config.toml
n_layer = 9
vocab_size = 8192
norm_eps = 1e-05
init_std_up = 0.0244
lr_mult_o = 2.0
schedule = "wsd"
MLP neurons of a small language model. Each row is named by its layer, matrix (down: output weights) and neuron, and shows model dimensions 528-623. Each number is 128 + 32 x the weight over its row's rms, rounded and kept within 0 to 255. Numbers have three digits each.
After each neuron's rows, "fires before" lists the tokens most often just after its 100 highest values on Wikipedia text that the model never trained on.

L3.down1075:176118133169157069193112139092182107109103129143058121183177129138107117147152173137145157108092156144173123063167122124130111167157108124139086129100155098156158143154081182079145145111057113103150163131121102138147140176146097155148146133195113106149137123081116123063094178133117105123
fires before: "\n", "-"

L3.down957:122096155156130162135075095176135128159084145097130178129108165093075083169068105181178082143105056109180161083144134120140120139136150129132086200042122108120131145116098095114074123123099127139123102165139145144157143121099166117149126144083112097209145176125140112099097112099149174106
fires before: "\n", "-"

L3.down1090:171101115154144171160152145059139104146095162200131100145051142133069082158138116109130062114171162090138122123166075109135076105099141127111141155111168131100140087083118146105116098107195216109122176150137112123142135131088150169182174142072111137156164159118096069129155144099138147127
fires before: " ", "\n"

L3.down1049:141122112142137129092169082074112200152132130123126123097184132111136116110121087162105115136170127153078159148099114172058128145150151121120114112129134124095113107161136142155101073140154137116118094156132180067103103181135096197113114097091166124121124101094157108133172089157167152117
fires before: " ", "\n"

L3.down2188:118172087156077140151134128137149127131095157166151117109128143085109134167117141103161093188196210161081200090076043136165126097122161163077197085108152107096112131148152126095120159145155127113137162161132128069153121137057106134128135126135099121122143125140064194118115107105133124092
fires before: "\n", "-"

L3.down1993:140079156121113097118188124145127120083134105087128159188153066168138144136086148120185089119148091105145107105136143110137164049095140107114101175101106172114149078122122110150083135165071120145104111164138081065145152129154130069087113117129118171114174154126152126122129061148102124174
fires before: "\n", "-", " ", " Ireland", "|"

L3.down2014:126107134152130138154172113135084126134113147120124093144111091161120105142059133095183119148109120095103136131087103097130122098113105118117087124162106135152134127123093106117161099115133136224124095164099118081115137102112170145146131133129134175132117166158062148098193160211139077191
fires before: "\n", " The", "-"

L3.down904:093088084119116089122107130171111114186166072083119119117124132120155097115154114142109079124106148124112112156109138075035149098222177108129121132130146166093189151138120158080101097110118054083145157155066106140142155146144148163172093131101113190098110095130075141113114100128138149120
fires before: "\n"

L3.down1599:185112149157153119129129096121139140151122131067140127121133113134134154116118156092099106091163125146120143111141154145128113171148195113153127152131171120180105104107109157141114131113149106162154078157128102087116071108159143104122130124107185168097102164102133084184111136190114097134
fires before: "\n", "|", "-"

L3.down2059:158124072146172141131088155077137063129092217086103150072071115098146156178115113142102129089125082146113144113136146135151125200104136152143116107115131119129130131104059100118103111122123169036156130131143168145143152111111098149143132137106147124124124130082081127111093096114132140099
fires before: "0", "1", "4", "6", "3"

L3.down758:122139178143149125150186132148113168154117124113116225119118085121143155132118118113086145123102152159147144104110100108162136119097175106148169126098111119136060129173085105107172095136162086201090154127097185116072159074126084151156118128083079169147133142155180086141100129097124066125
fires before: "\n", "-", "|"

L3.down3438:126136084125159189165198144145126155080137133137099135093136094145122097178107102092155113088112124127054115072094054098122137162089128127132170135096143089057132117155160176084104096097107091139124153141139125164083148119036157154117190112082101125123104060173146110136082158119169128110
fires before: "\n", "|", "-", " The"

L3.down3066:137064143102101150101170154111100151094125116153129184150186179062110201101118115139139087134151095146122122090138121135135120113119134138073108130144106074166110164135122188104125124113142100163083180140134144077129123090056146151118117136118123166158101117159135126104121165148125125086
fires before: "\n", "-"

L3.down213:051098163148134121120101122129070125169189111132094122185169106129088078113128101145058141155137113153136145106137198125136095083123150115117148181149097097125172137109154154170154147128144159125106124117113114108099087158068092091119168164148166105118171161129104107133124136178148145149
fires before: "\n", "-"

L3.down198:185085158127144079081142145146141154159204058145096065159178104150135135129140125140169127160163115160099141095083141106112141101212130115108173147136102099080156092122089144128161166132133120142096152141187158128131093082104080166061079088060158149157143116118128108174113200112159090165
fires before: "\n", "-"

L3.down781:147106158090126141126147124140083154089108088070078112142098129137127129117126149177152139146088104111151160134109114134161129131103140134167132103104082111148085167148101098100121210127111131071155075181130107069102153089138123108096158086144140140132104094123138154121133203149154143137
fires before: " ", "\n", " —"

L3.down179:090129137129153118174157171122123144106114178075077113101123095146086161172112169154091158179115222116178110125159140098104132129171152160147087120104099176137130158216162077183137107145159157096076136140152159136134161062105174140071103160112177127143158076096153124169170159059130175120
fires before: "\n", "-"

L3.down1577:168144146123154122151121087126172124088160209116052170117140106153170124165223146121109152109087194074080082135141164155136157101149190141157175134123162127126124163146106110113125111186079122078137141189081161138111125107130134109127069136076098087190128132122137142105157167131183134104
fires before: " ", ",", "0"

L3.down1159:174127117106104161146146146142143171169158144075172185167111127143079111189101160090132147160152154099122129153150144126149138081109124160118146192133188122161108146098181164106179096091121146105163049101148130122134120107081065125095122132169116133123126081077155116136125134132141136094
fires before: "\n", "|"

L3.down292:119131126106116142097078170155091135102138122118119116103113131059155124038121122158123151070084138123076130132142173143127150131136138133125143136125144177129120146180189136162101180106089112120135144104071166099131143082149112088133165106152064182095113174147168163171180118079186145177
fires before: "\n", "-", "|", " the"

L3.down1014:140144123139154148136102126157088116108118157152120149112074171124161100095145193029133123142085140101065100147076175149156127144114166087100189108179100169209183072189117083138162194142085089188132124071153123167092116137146158147175156161085096096100080134125158128077155110120100133131
fires before: ",", ".", " as"

L3.down2366:047124085135166060090140130102088124209175122089106164115138117135146090207122183097121115128106058081125182100094145157156174157117134193148085174130123124079094103064141148165100182157138135164086158113140098170131124103076142126172090156119109149136159118158165159157100142104115114098
fires before: "7", "9", "8", "0", "6", "4"

L3.down750:148126094115152119094124180079128090148071155098062115107101141190172123126160104135102075150166066133140079153121053119107109120153165129128114133110074155122124206101117148151188160182108157159139101165078125114157164151150098115201110113111134127101155095123112135121146109139116076174
fires before: "\n", " and"

L3.down1686:134163162181101114150095187157099099113145155107129177177094166139171072096153103152122118086112091132175162116147146168089145083045124120119130123121072107098149115175144166105177144132115096115127118171172116096153096130057102139116138168115123108137141132103134146135162080072127181086
fires before: "\n", "|", "ult"

L3.down1748:094157169168099118117119108131083156114123079111160141099158138111151151114152118161141128113111140131122142117172136120159165114085118179155096143100110120114139115145133123125148129115140133108147128143113109096154121161099112130117127100125125196120122073146103127151118127172128111130
fires before: "\n", "-", "|"

L3.down1457:116096219153066185093165124104120117113145109171111154091130117164140166204148139134135165123043135075167149169116105152143100147111162167169133072146111104121069137092098103168085164108166133121142123117146084148134187114151140157129074114144126093157192155086144197052114186092112150134
fires before: "\n", "==", "|", " vocals"

L3.down2828:069149135122083120109124116179140138126124103186126130109136169148098094102142088140119117119136170056156128084089129122111093166156079123117132148093093138139059084113129157121157219175169116178108134182190069100094130147125142155077121132125188126128148086141147147141152119179105131169
fires before: "\n", "|", "-"

L3.down1389:152138160127148142151102132160126089169130149111147137090175064087108154105085063071110057088084098168095139158149086109080137152153155120152119115129074137114141109133098117099058070147121165160069160159158178095151148121100142089132090094114112094133138167176121081102116116195138119088
fires before: "\n", "|", " The", "-", " He"

L3.down638:136182194090074192137119112064136161168140101169110090088143119155069105105035052111116120106089172140068169126143103104103131133140079105090153160104142124108152123146138139113086101089123149093136159140115139147164197115092090086124166099150166116128149137143109172145123118166145126128
fires before: "\n", "-"

L3.down1895:132129121120105148128125149127108145109157149084070164194134109146078122103100129099139118116140124131194118115126133108093097076122179111108129123123098053139144136158143194112104137094193146129116154156134167127127146137131148130153103173128138130073090108121140151086074207095136168139
fires before: "\n", "-", "|"

L3.down2574:188118100119083158127133181139171141123135092113118194157138156131099128035135065137077111156065135109146131105152165062165140134114035182188164099141038123121123114137121072052150130106132139134084146113138169116120136140205118142158111095109161125135131132144119113169118117116105165154
fires before: " ", "\n"